config = dict(
    n_layer=10,
    d_model=320,
    n_head=10,
    d_mlp=832,
    activation='swiglu',
    rope_fraction=1.0,
    init_std_down=0.0,
    weight_decay=0.066,
    lr_head=0.00405,
    warmup_steps=566,
    dataset='wikipedia_en',
)
MLP neurons of a small language model. Each row is named by its layer, matrix (gate and up: input weights) and neuron, and shows model dimensions 128-255. Each number is 500 + 50 x the weight over its row's rms, rounded and kept within 0 to 999. Numbers have three digits each. A neuron's up and down rows have the sign that makes its largest values positive.
Before each neuron's rows, "fires on" lists the tokens most often at its 100 highest values on Wikipedia text that the model never trained on.

fires on: "\n\n", "| ", "- ", "; "
L3.gate777:535454557505496503402479539458500564533485462578412390573607464546410533539497474525465478595459538500484479463480503397465517547496549432526529525501492494565523486545533462540503472568511529497489492467486493502517399413540593491553469494455432456526544395545499431499477512501494539436449533476505577442437523546435447483500453457621594511497457532457366465514527533545514509495505
L3.up777:539498549470464422485510583507503486519523543552518518542527501531537521534518557567462451488367520437510505497446515488562554522587553465562474541580624466538521468531583523495484566553544483460420495504484608524440383531573437466480533548467364572515422511543476391609480601473599458408456509511509544555461549477527381486587516544512514571426522464544386412553475517483487563531519

fires on: ": ", "\n\n", "–", "April ", ", ", "Hondur"
L3.gate563:502452486566498554461566460512471521354488496500478438512464436455513484493485373454510583482496516563563491399502588481557524424564529443507528499466447543496577476524483495502484417509463637555458478532442398508478477483477517535529548551496483505542571428454551435551473426460449565497495535436448600435599532538498429433448451429452513506527475590502481602491473512585491470499434
L3.up563:522501553498539541421587566494432521428399503452483523463550439420499476417459461411543527500499526529571524476483483442594510432473615447469545470478507512560654496474468511518536499498440612504485532590384427505535485455455485565523497450547547446485518430477496520443476459474444510446507530436462537420485508519539457471432458418488497474522500551422561650504520504531550543492483

fires on: "'", "it", "pl"
L6.gate524:517460453502510483468548501393480471526500600616496394496512532540550498461493479446434513553487454499530449474489475479408453515481556464454462475531660457428500442530519474379527466587488513480544628458479560382491502514527518649456515517477592533468516467509533500445531471526459592523482454464470589509516550592489446559474486542471484591431480498483462461438508482521449571581469
L6.up524:456425535412451491572451470521574522481430496506443518627501458439493492477411452485427513448577460557463424571478535493486563454508488461528444475607462523410409516447426550411466455575478567521452549552531555514490422538460518483493565593552400587504420532527466532507468488569443466530547578497540518429516482578580485441486427429443402494530548559491556439493452496505399472537526

fires on: ", ", ".", "and ", "-"
L7.gate519:502428475473489464525520464553494462454485539549436447432452490513520470500519426501518528543536485459547472466430584455519478429507427472490539528537487594469503468485506560472448477389597502525408563465521431539527501546466520573515455545423417574472546528420557572519469435497438526543503455516503438502504397452502577518502515458508432550623449533527554615468391488455381501439495
L7.up519:506552406475428486506590583550461569442472535604458515439521435510441455524545417459518433503510510458493464452465539571485471432493396637553477531597481471594506512533486564487482457504495514520411537487576485462406488478506580498526480471402453467520468426577500405459505474555490540466495483495482450509479469493493521543475503469551503517506445520390551596450466515473447427435474

fires on: "\n", "York ", "season ", "LA ", "F ", "ville "
L3.gate412:547474417491468473411519507413530495513469553523432539506449494520515461436515510485490492566487570566507463514499482440552512516481623619443585520466579551487491477570506435498407466411416533442523494442524465487523496487407460508469435524498506461594504478468533456466612561559542502532454440526461446437553536459483526589557493543504476550504430496652530566545530429486533415570512
L3.up412:455467483626525501535450530381499429573550466540530491415514582487391465493453455598537489525547535431521487563558517504515577576515582501507454450576492462423579530492442458542523499525533504414501558437509411537524542516520531458573489565504537466527422514570498512515523530493499489465361469486620433519451513522482542524553467502519468562494492606498454453525497477533481508571503

fires on: "C", "f", "c", "part ", "F"
L3.gate731:515522529441439584483511555497525490537514517567530449500535490462611530531540394513506612462461538518486563433511454482525598456468620524482460566559489485500477415415510405515411590463476451489422483447583494556559477569498551596540498482482452458466488570421434470505537487458565441575546460522563429519498470488502491584395477477434486507482518490536516498450592504497500510439543
L3.up731:544575446480465575513466496527490459564448397484508511487529513464508577466389547528480489406511475484474556474521584546467438525488502483481533451525499540453503432466490452484543533438401547554501467479468534406469525468527391473600484460377485461450485606540468523482489470486509544493369450487520475543448469566534450421590445461404437578461475557487438585519464533574578430569505

fires on: "′", "^{", "^{−", "regul", "programm", "custom"
L3.gate83:500509527531526621473516646586519523477449529439554547424541398475520537576555494465533484447505442483491450411533471455525490521444540402603546547451574492413508502370507508416467539484496534550479373541609524449444521495504452443440472573521494553529517555486506442551564578570532488407540523431494525484505505501552501438501464489481561444441431445568538539498589504545417560531495
L3.up83:559459491487538540492575508504472504455555507537486503478372478406478521486489497502465528564497385441452506439519509486553466425502421557535493500558489575542547421453501453454462488534470495489438446599383544536459582470517512486514446552479455576534422468565449506561473432495488487464511453508432481484516520470538519445472465493450513378505536471557466415472596567582461411451464

fires on: "G ", "B ", "\n\n", "75 ", "05 ", "Austria "
L3.gate418:432533480514604432434516494560534456534448534481507452510466570506485511422449501502591524569493496447557494496492470495414566481482461557471522504500494581515634462533491508489476469528480416503453569554525479447496545486506450582468489510512518462488468578511552576441495494469534528496491535348539458409423555519452534517432518546586572500570455482506541472557479366533469494512429
L3.up418:489526489559646460547396549526529460489570536465480533499398595546482480510450571576551490558476474462493549532453504571462525505480461599507550553504415540525607465508492640481447462468551438477612557543547519525430520480571438495464528499535517435483493532558529571458493520539550442468497516490492416519410508428481429544575511587517547495496492479443546541575543465445499523458495

fires on: "the ", "5 ", "0 ", "York ", "4 "
L6.gate649:472375568502507497462561468545419513475498545523521477542497557542418496448461543558518506510555466537499429436556556393491426501456422462552558507504489550476492462500502454602596545546444542569548518494437442416490474450453550541466475519504478423383476456549500429470573454537435486430471552388557496481459439531456480446562455461617555499466478444484488456491466515494449486496498
L6.up649:501506601466531482536606473387544490459542567496498458515532582536440453585524458511370497516570519519448433499442493422483547398557502495529493461585382533454386492495419467502430413475411468491424557404514581535473561575501532560458516485535495483443515588455443430424480496468533553447555506508494430538452528515502518510542528511540512481501466534660575550561451538535422495578449

fires on: ", ", "), "
L6.gate355:512492438460541565473481492519519523538482479531492432531448457554433494533520463505511453410493521482602379396450502501481483480560452425442515508544544456386491509532511502483480400492571580519500471470592548468525580523472448555472455521424399485429557538510473451475528430504459498535520514471540535599502499431552490532542520525474466404484424485399444502508481370458528488488527
L6.up355:459443423484481479479514490455503519553543500519425562564547491537547545580542518597620434469503540483496439458499533541578475517526560444449499499471479535503517543507580534396493465510450496459588524469515515396489453528479538475538474514411519455467549524405442460400441476599509544505392469530579484500522483309499461550518510530450546544495446500484473552494530433526612440456425

fires on: ", ", "is ", "= ", "was ", "\n\n", "with "
L6.gate409:476474535472468533568547525508612537448600448503406496472495508438528497437462447499423511411462589560598460479482569486512550390600462439405474519394573535555518481453504448518531510529552511512357522489519499512548492487598462492590479587456517503378557466513484491473539517463479395570558481493488479472598457579432519531544509447556433468558438480497480550471512524494478532482525
L6.up409:427516445468524428481477536517462511548546512574479478483538469508510461443528448557522405499604509497481503456524571584504520423502586617486450450569547558542443460522456435497436455512515466536510503428519524459502522506493599575462460447440507458527484622599544575482554420590512518554465474461561477404504550408425518543511417459557516421542563407432500474506527542505477496491555

fires on: "B", "H"
L3.gate286:427501511486475514564439458544536525507579502549535544457525534483557428493434439495527487453471557535458444492470519388489618481466545581446588554516469497482489478516497477473530425567446558536450554427456452489579506532454524478606492514572557506493496459464437508435508559399509523488464537582586408427564554574447451540548528424437399530494555519471416500544462535517429421486577
L3.up286:543553490432438505499639540479504460542454497519601455519543520509512446506505532429443519508487423474507475487494490513534399485529529416552461447552526432458454417546495484456451435532412446393479488449618472468537542505555507475477552533425496477577491428409512622450520398533486478492520525485505486505532513498494409500523385513461482570461518556507512466468564469535500484516450

fires on: "(", "sub", ": ", "• ", "- ", "| "
L3.gate91:510489489483363480500520454537441519478486516502462475502553506521488485529490339456477500565575473605528477417429482526480494511476520393546535429465488580471448550456487555481477475552459462558470546547517516564478481435506483466444500513472492574452557469415524501543527548522491526573470531461558543436517522480423536611541504494468474579562466442600370433564446476512471499524497
L3.up91:496475498555516436590450591532477501489493538458417564536480597528535569530529436446545417593450491487480430492509470502440547472482502510432484519410548476470507417492592579542522491541539537531554543464534532550518467419516523530448529467526467509537556445441466504421531496479443477430451545495523533521540478514474509484527560446412526437521462539495428429535442487576499412538469

fires on: "S", "H", "K", "Ch", "G"
L3.gate802:520504412514459559385482591491573525597437576476538457441494503592567549421583487472482529550547483459529505458569478427484366473582568476504494482484564468473529479520502405437464484514488479509360494473436430484518529489446645467545569547459535518503577466455530448493559521533513476598509574567560543470519531444407448515546590438481401504582535514544501496448463423487443483425551
L3.up802:534464445534516633440551555428571517589463568434491471478551559535626547480585432520494499506565395460502568518546491471508417422536501505507416463530516453556479464545483466510462431553498444477342525443468429459438441498505583417474578525439469522536552488510434504517532430592533503532517563621505492514538546411483448501535559529515418455530477519505514496452497559501447503425588

fires on: "(", "| ", ": ", "Sil", "- ", "; "
L3.gate113:554514486468515544452520476553519544393551507502439526485444499453473482478514457537408564451466530533479466425534486414473532370528521424478583537372407530458510563507496538503564545492625562544420474528363610577386489387480475493519461537496486469499517508412455426543462516533410455410497506472484530371555576531422419447550542496483548571522557534472549453527530485553489612565532
L3.up113:557555525591587595526455452585557516520438475559502401393537466467488515490583487472509476507609447438463468472561474490560459497561575457502553501478615470488505406595462427486449528524500502472578529458467504511472549409544443428484486485493488449491573456498543513473413559520479553480473475422489498530503543514427327521486512597495469517488461524481525448493591449587410521515499

fires on: "| ", "- ", "(", "• "
L3.gate76:493486496508527587375527522546501591557477452581438424565488488509472521414439388499467491478516496513484531522438582481479510447485610484448563553448436436521550534566527471510573515535482502573429452524462476527485455473578544564481409502479439538481479410515497432504533525460445528517492475466448525459557531457570474438424500561474550467513472509485444547469532508655424405567509
L3.up76:537447479537547530467437476482517542612519480571502560541480447468489502486524448560501513444566471549415504630465503377469568443520545454576563519480477534486588489522499479508598561520475509526456479527478594484489528503536536514353478506508391517508449498426444442543525598456492500551439504462433517446492490477552417548491472535407476473454507608461429596483612497554442429532380

fires on: "c", "k", "war", "part ", "climate "
L7.gate391:499569501432566559484569493553432638613409519468495506454522449444568472368543431529514552534530509513549525506493623546425508527440554499438510502517458538494416495391551444508524540516464440492482608547460467518449577475389465454472456557525484455559509579533416503530494473594484537510487517487502556493550458409480473528538551484462518555455482506495489483462437523429471512486536
L7.up391:555509441628446577521359577507494484499526560403417502585442430475457545501424502544579498444502456452515514558455470516479449511539462502562546491415446585511592453456506546589512425465435575369445451525423450527423539417541419500502531468493549565440499579475449485540580539545464497509553450462526456519360375499563530543525497479488554421417456529444467537512570583476531497516490

fires on: "B", "R", "A", "Al", "L", "Reg"
L3.gate456:495497447550444570620571501552518487509499532502515447568487465472535413424546496495556490497476488472506383469515611457495516511420524498529572563575471486474479524434509438532601473511490508508525415541549456495503458429430479417511497491468495544486506440545427509458416532496490371437568505561547464452547463493508432554502581393509416450421476429562496504522508435580560496499560
L3.up456:520612494492514503562399479485563478475563507414565602490521375451479459455505492430504582443574521554448485457519466486526527503533613422582593467453502492437367502530554534516489606518537535440456483515471539451527515542420550481544537523517478520423430488436518559537568531505398500461596514507586489476489452481552442546455500563413408536459597535492440428530525520535520496569518

fires on: "'", "the ", "d", "cl", "with "
L7.gate646:435446561410407467475453497509463452494513608521502621471440406536498505561504527411434641540455479447471517472571604587496552540528473550476440486527486445421477385502431477490546511542553414526469596551483451480513461498450590544609466474503531458424442550508449492450498508529428483507555527547547538479558491535458578503519408493605473529556436497455482498417469446525484498447594
L7.up646:499418486463478542568590498472570518553541432541500507454500518521499491554455528500505590435556437490459517504502561493479546520537469497494390451389516597510492521534453416569547517477501493436517512609428545478462532431444592464505498540518476509575468557563557460481527489528526421525497508490469492351509507536487563475517400532605352487449440522548487461498480639574603457506538

fires on: "-"
L7.gate515:553496549528405562469545538505504538612472476515412463494510481471439520547530542509536630469510454566499371530593537554483498456480521548516590619506476477479596457536426448517544543508442493497550484518529401451510453509479527468552539469529486441486536456505439576515475525537490564550582522583502500535569445513557488525473558470549522452439468547483514569466499485501572597641475
L7.up515:511509547493466543441483465544509596521454526531567461529523501579494511497500536462537478547506453492518435422400562455586524528582405583479555487538431450484456597525456458588501469505462572514585554570450377550543436432512527559505550470424481459626578391429492523411475485568537566470455494463403415507586497520478505412463556502519459439391492555508460490541517492519515485464499

fires on: "ip", "zh", "op", "ump", "iv", "th"
L3.gate692:463456410501459494397506524465491549520488541432431416570508557518457511515564533464466544432599466451542497417539504551420517592557574492507403500547486555482537515522473541539421486539439499544469482574511488592532546526498418518474498484578524586506427518433449443534449437518571520497512488549451578494456576465499461443572438436527524481493494401430491521525590433512537503523527
L3.up692:446554471461454515491579464484537533441500401525377541463441441483421528502453415524422550539483450476533513531469522452519609545478539544484442537455515562605428536502497427481449454469572533498464474445434601540527470487500593466422507527548465549456421506455476579458493498517460556440483513455509492540564536515510511517475463591602456520481502545499522471490413570580500466477475

fires on: "| ", "– ", "- ", "as "
L7.gate410:539520546505510509430577470535520489376455503531452404539476554503502418465533500473553644459506449497568446396472567447551400456502415478518563462423463457462476475528471408485510547491536527536544484475478446451442485575503459532584454475452538505521585558509580538498494543550546538502469411435494558508554565494539399412507483579571539498489370491476481499463510485550476454549555
L7.up410:591514572472578451469579475453503467412491632500472481466510501562553521425500516460586608499479551483593428504412549396535433412543528504503572525485552446484540478407507474464446532443531513553498557446510465429447474622552445477459490500502612531477579552560514475517438485455508518465501514421493535477491488547492413504515468543481477456466439483427555485525467483399517443504492

fires on: "c", "-", "came ", "C", "is "
L7.gate705:442529459483455504476419461526553560541435530502460522548521468432537454462449505544444454429462459364487506549593445463482566493578545554553526503603484550538452508476421460474570517523463542573530451544566499551513510514471605467507475517553513601558474401431383559504473540531516458529432462537459479492590437498612484568478583513466491428418528500417500561526455536480415513436455
L7.up705:543529429440611632516477513479579578430499542488549519450555410520575575429455590556480533532478520403480544485502435567524536491486420533505545473541498362551499492560468493470521481469412512422519538523496456549470517439431570549524593486507474552507504512519498559431492583507451510501612477516420462472541490524530502476509503504456494513451479509487539463504392493534497555555531

fires on: "- ", "New ", "North ", "| ", "South "
L3.gate580:450566505493512479547443559502396550550473537567492495523503570548476468513533534382468499518556420461451490521494515583474450581519556426502506453509497532490512422527501576459488505519474508526481472429503444475527572457545425477454528433514589564537466483450518488452474507474527552560502470466450542506492512515584521499554517537485415525556561491485504432538521494510528550565448
L3.up580:474542512470545494509485636538504500512503375550597515532435515469416524585426464543455493497476493535521437526493495503538491485473438448541500509455534486538478396506522491559561515505501509553510530388393444531503506399508471462507548445534589476404481472490594546486572500511543527526532518457479566432530465551606475432513488438445442486491544409463506505492415527497616523482330

fires on: "- ", "Ch", "T", "==", "N ", "N"
L3.gate231:453437499514469494450533433482478559497536536488495552535425515451426462498475567607600515490578450427468457503431545484460375452518523557566486380441458494483525464538444543446579508536508575455402497554420466564489477592559617493506595520540456587604528526490471411475510517486559415564428489537470434531495484543519438426512524407499477529488512434478488382567452506569493532488458
L3.up231:489487530564496597491602549554460489468503470480508524436511459511503419610557587578522468455459504592505471463506477465582487535495537451546468486509543540583497457524559459569523566543496572511439466444476483431487589562484541582541481622554562459509490472486503404488612490529612397467455547545483480532507520462400366481504509511517477505523419476497535501464469439488500476473457

fires on: "ex", "| ", "ed", "id", ".", "cl"
L7.gate824:516591483470508506468493461440539423584594534416440544466446485438474484553622494564457522501553492430556494551476528448514483564589486464517464513419456510509444534517517617495505557458534539481451541513423445429427509520552472588501468529478427513501431509540419499526501535450475578446437486430611538546498474558451497346499491382533465500543464585598381505512488511581449451494512
L7.up824:473484448417530539469624449460507477465457536473451490548503513414431544515515466547445477485533570460534524612458451555554519503526504486510531439437505546485532571407513519537530445541487537522354433506515544568533519483454484632561558518467497577496454404515536456554552440584461425505465453441457541561505512572508540491518545506487612506481516618529448513564559433576489421569439

fires on: "to ", "in ", "our", "into ", "rec", "ou"
L7.gate763:528495571497527502514465380463523531503406514516492503491497535515559503509442484470530523406482511521382545459500504515524455374492547436439558524477458464549529507457374519555458491501501464525492455495506493491493495554494574486532606506527510480513487567516564570547467523440455445505469495525406581471486422436496553480463527477532570423427503464431501522429525554489541613438518
L7.up763:394487474489532430531488446482535466436598458549402541555522525489583484524456500525527477463497417465461485559555436569405456446467397591499466435566475506554526499472482512433609534464513573377437506451472466460482613454544493417457550502497481541537493498485459560508531519460490511460482554594522535575539467574484616531491575518387511517514469486513438420510520488456508557432517

fires on: "and ", ", ", "called ", "name "
L6.gate746:503510369566455562447522568436458486592542463492534509577559440499393479409518535455497541433519508550578502489512601507501395456538619401396521583451457420423497385476512514554497479509512432453408490444478384498606438415551445456556375498525470474514567508554524542476498473488469533553463484536472511451462540556441483518491475475518503497542468400486484551484474445550452522562451
L6.up746:521426454530501463509537570483434439464496473463459581478410555477590552518468498480401400455564410537546519440569520458451479508505335526469449418604482510442460414447574461483535449553511530502488524601546357548473525564530452515489548475493523537496482556515472454487521538502590511475540513546527534538599496459544565542469615514496524579514503470539512476541533516389476481450414

fires on: "and", "Se", "all", "Ass", "Round "
L3.gate325:389553464478566581471516508436516399505571492574498451542489540511532509493457517484508577525544501497531544490562526531426567516500418535494534548514466560501568525495490456599444519497486524550493591557477417492437545418576607538390467459399539471504538540464595518531503497494497477490535413528441445393508554504508544489470498558608552515487494519527554485471514528471491589539481
L3.up325:521495488425626524506471638453449424486590502523578540388386549536473566524490522505474515517569516499544527572540410557465537505489507518453507399567486502501456507427486478602401474487466539512514551523435483539501535467593552454331505396457590514492538523535579510562459438578437478414497505477475435401399524482483540559483534539492519546487559535499524532517525513424504593437564

fires on: "and ", "2", ", ", "he ", "3", "4"
L7.gate558:431510530516482513388462442523467494462526538498451508505483453442510573463512482500437539468451416473555514434512629472532504541586405541550472474414485570447555415496472485462441472530538520511430541429540460457467564469528573579515480507438563438564535406526521516503479532503423589508467465492415417584568448466513492513552547494535488473459557583534423531481461532536492459518370
L7.up558:547530522486512505446578438492472531516482555550459389510621477609517551425537541436588547541530475495498540549536508572459479445464489611448526473414438527456472568526467469555491404508595554422510509477599433436505508491487527610548471392557630489505531482514554519458514447461410529478476516539406457596526571471473549515517551470441459434506574449545546490480464492492508490498534

fires on: "/ ", "/", "−", ".", "(", "k"
L6.gate429:436498505466512569480547487468508484544517401471472529529512531457479510498484518469501536477394533553579445525474528485537503450490410380434555511469457589522504537488480509585522462440477424486335523595498451408483495482505476601539431538520398577545531510499527419557462521444461463484451514451519508457469542504495515478504489443531456468426532465436395536548478565505511436425446
L6.up429:475475520461464445617445481505499432443542496601560541563592512534562489581441508652436506529512496469574476434532498511385464496455479435511509482460558464543525450423451503571515570565491560505411564520621580575480472473457533519477494521452467549421432526489513498575552530540510464545491500493497462482513511528501508489506480574524414598499543447399445552495513486521510463497477

fires on: "===", "= ", "====", "- "
L3.gate62:510471442519529478447514544449521465556498483516490371479487508483455450458500538511507524475548441522504413508584519412515510507559510488527548537674530526388500514438494543555459551446432548494514494489515467493399468500583395427411519506495478513479413582504551475503532497478501468504463541462523516604513519476532444472445506543573566538509419404497509508557560529552464541561607
L3.up62:513445450414534575440442497533516545503441528516476547587503467493536476517549556548546482498570521454498488476588564507481476569491467494516400579544535510445489511485442555460401489448465510615469472561641385405425542501536457541449539609464590554503470472524508458547529507540488474551543518528456479503561483518557460470468463489496491567504490404510560505428544518468526600510499

fires on: "/ ", "- "
L3.gate134:408470520536428513512466465532447518473504533465583511524502455454547487429530466497524451424452420503453430480601440504460497484528443465423460502356495458458480602468503557457490490518609498496528615484512496487390394492482411433508460581487479564540614512448492420471524600442459471515473473501485518576406516612478501446604600565513493554554510536441479451546509512506466579480546
L3.up134:534549520579429453503579474510453572452565438512494459433542476445469528520504501552501559464453475583547544537476470546460529476508435482514426585514534473522492414458460494570523525508509527533536496362532532532519474434484417540563423549428433477611451483549498533532548515477451489461437575409470491507542383485405480411444458557446490531388511559530530491471584403559479491443422

fires on: "at", "Bak", "id", "ak"
L3.gate356:495372472542497495495605491428477526471528605542455423425502495549448444427570488523449493492513480491575433560496540570528501505574556401523469467497532463449535557480498575554523383499457517502502502521414536455567511479542547447509383576413403472626526436485470469555478428460445447438485525530457529503515462445564555457471540446487448459492507528575453599449474523518441504499419
L3.up356:522547442485492520486403549393499531572489505498484551570606517505473562600542520459476574567490354462510506504497512574445574477549562476522458464544651462550562537507476483501381576415498501497466498489558470494544480480465428474519533588469557508542535418577517432533524533537548475464503521567458583495553436496523571513514495449528601418485465532473434557459493494480477465522511

fires on: "al", "l", "am", "her", "val"
L6.gate295:436495500495466567476514496475489503514485460519553495525380526525480428451514531524535510409485537564512444542531510527513498412539515496496538533380389608523497480502410526564459468431494513478463445525539540519454474490406414532466504507515484467657533509547525426528483559526477386559440459462514537526464555516507499420520510500527511484518548457470435572559512502509507452435463
L6.up295:480522461424491510513527486476399429453435483485403494513465573569510467533549455455451489474525528412587462563610520494546521430432524471449559464518533503469542589523477550523550468560496476529479455471424640539437513480529504525484584415482450445607504431529615505485503510573496508500486429490550472536510422511501531480481481505472499557555574514549567516486516504548522472559470

fires on: "\n\n", ". ", "- "
L6.gate39:549479423523586446443400512514482542518518445554488432561360519449429580499467458482586538551531536519528441489553518465520509531547569356487500489489449627446548505528477490421452455435597477523518464550439455514445493555399415536512571564458451447506465518471511495472502497416494521455460465430428564505459518486543426582561457553495404514441451509488499567519501449528493488484397
L6.up39:471504575418555466465521450561518484490417483482483442602530466517487478482512467434458526486484511433400424439546536481454538588474523496593486572533506506479533538531549603502562549525449517483471475573543413573483535450532560474517598525498519540430495479471477449502541554407496462530569483512467566506502454437522597408562587539528544511516470480531507613525446488577452473557564

fires on: "| ", "0 "
L7.gate82:374514486496520471494584515500464483548433599431375425530499491575560484514568511461441535454423481476565451455448570471483507515527526535540547457432545546470521511569509520497600489420507567494501609553418462445441466509608568592502507398419551517451514451541425437592463477455495536523538534386535464470476469557516532470469512452608486517534453526480457510465540493478593517537472
L7.up82:491481488507459560532476578448498500471466540453452444555414556492488536620558527457426508455463515461494520522422489484488384489527476479551507460506520495407536523542515554474535514492487465496457598551488469470399462551504584581521588479452460498567570442474478497537444492477596547543528555423565523494557529510648580430503566524580519528511508484600443483483509440516510447387410

fires on: ". ", "it", "op", "am", "inn", "en"
L6.gate767:455534465413503446472543535422474345418634491513580480445531549431487486425428527467459573525456529525480468488522452420453423542462557532380420463533531423488573474534462484450482563580414464519431563509494540496423509484432490574496436562498529491455485448476621520537556593475552435594424494498530585542478526572420430501480457532520613528516451457552539485466522440518450580532494
L6.up767:495548495496451415471480509453512485613503512513469514568524440426424591501500532440423518469511447480486454558416483519391447562540470606577533506566501475562484444492444626392485551453452512515483487533481468519418564466485538436492504575418512487533505420498460602604464416526507406494406522563629496525544538516500499521510476408481553494520455497525554414533453525574465467439486

fires on: "==", "===", ", "
L3.gate626:384506484423416413385570489497476509513519445526484503602489474617460521588610486506543489456610563473525566467454566465573583543466497516434509573528516488479565533516464484528374479435461481478397498529590474462477508526504506423507450474505517609412479460545579477485537422530567526500545496598509543556577456396571495556422460536586531403603492436545477525447484530401486496546544
L3.up626:429521479442520501481479427443595398542542443488488432564549523535481506511428444533550472486492466459457511530497454491487576567452494546559504503439545529446517586465594444547618515493477515493463506525460548516489518591526516491514410496608477593460463486450407503466484451502488433552539537588448497495598499449526434466462578441477503429471521506502458537538393544471546421506479

fires on: "as ", "by ", ": ", "by"
L7.gate192:523558491515572483500497435548544562433463525484454429492411493323521536524538514519494461597540436529481506520435578574490486468605508397364509399453513507552479488481458476455479577469559410533501478478526465499580537478531472561512420492425543441431503472625482463416508602596528542595544477493416538450570532450565535491521517571470483498460496559472518537455461595551525453510514
L7.up192:547518530478579500409416537461550575529550496429429526485405534496412497539489545493446604521547372514463529531476518497447377524524443471572558468518489432449484468456547462589503473529501428506561495380553434534549519561558490493588513468556535463484556476536521578448517546495503561492469456471462514461534492510496531524544492485588473503582574530482479532509488443560509401520408

fires on: ", ", "and "
L6.gate280:527550470450456461492579574482508548447532404537538342564484445501500446495573482480516557583550521484562501485501577469520444501503554436502472518507499567456540424506544466467433456415532532506384482454469503436442508420553439599535388568465482496443521470480565477514560479572491545534521461531547458524524513538540431519419558563569525490538469410490515574500485459494480473444498
L6.up280:503464384480496414521502499473425524550529548424512417431542535505545497524591491555570514513498463501496405484511525408551502432478463531433459440537528483524552509406468381495545463542517500526427486499504541478484532445475507485480516493411429550459514438538414522489420504543517475434544473546528406494458462445594523566491528478493546455453533433461503493536513462482474516488553

fires on: "'", ".", "–", "0 ", "/", ", "
L6.gate765:479482470478447628499495531468587527479503472480577510506487420500504540516486480513542562438481511540497441459456612516552451427568438504551592490449469521521460462505559501532511468439475428515448607454549452565481430404471451528499526511501409562491485529518505519546474596485509541484462544414511502520446546530575451451484546466484500558497528514432410536515475527543496468411375
L6.up765:519469488517558504545508478534460548557390569547446529511514518567580478546578424559564493477628437476568475450428553534519495385508435482499528559520487541426576515444529500427490543408507464544478568400523440454433527549536577479507402463583473549429486483582524521515537448512524507527547389605490470540521508516579493475545585486560448455491537469411565487439496587460584460462523

fires on: "and ", "as ", "As "
L7.gate585:474519588500523431514392539455510464454559543549432569532506519512498470509493366483483528588450470481396465493482538556503437459527434497497531444476488557530549428487427369506452543559523376563464548533560452478520442493527533533486543464484530412489525513533417445502546556497484590414497480494515469507587555580571483433547543505568451490581468579482482478500515517577493627565516
L7.up585:557510516492464510436451473503557566415488482537502431493467551534502542517499468427498518518531497509516423501442528524436401477469555457441576489437455416512514481591518516461403459552554431414537504522554435466463422530478497572531489534449502526530540450570504541497504472597576488443564447579554535465520553524563486535454418565555547539450591505541583581507488447486435454544511

fires on: "op", "ip", "ax", "et", "Bas", "ff"
L3.gate801:448438514589515450474558526501491542537545505501507493417472546486491519595487439433471561545512357477526522452460535593459525519518531519509462572559497526566498461422473490522492444504461452465491533408496534504524450448583447501500430494561497502603363475554551491539342482444525576487542506447446548436429482546491545469529510480464531350454566563438511576475494465502473442489518
L3.up801:551575461504532523459499422529506596484423492519420432577467560525466460503503600527527454450636527442480519545425535407437424547508424479483522486502442481579512491543420506495494494464440522464570534528462558532498547499530561571315455500560411429502431493434553550563476507570495456423451420459463527465394507497458526533402412515446486552516506515487552531457502520507465470418509

fires on: "co", "C", "Co", "inc", "Acc", "R"
L3.gate334:478500510438443530452502435499459485448534546468555551465498530416519461606457471453590475452512446505492511486466567522490539432515500493556502599493493559496475464432477475479453487513609526507489469452490448464508633532471499491569441548456464578595421478543461445406455534464542429374479472540455526568566484523533449559518505442400506555523509502394577523495478471551459523533493
L3.up334:521495539492452545558480485439482508487562519518570546481573600509512596460466544495531518468508515551460604491445446482577576417419478561435548568499432581495561412520451506501482587427535515574562498418518543515575596433550456482532492493563476535466477491464497418528465512565586531482418430548452519470628458530434477463439459516470497464504620493508611414516499434517456493412586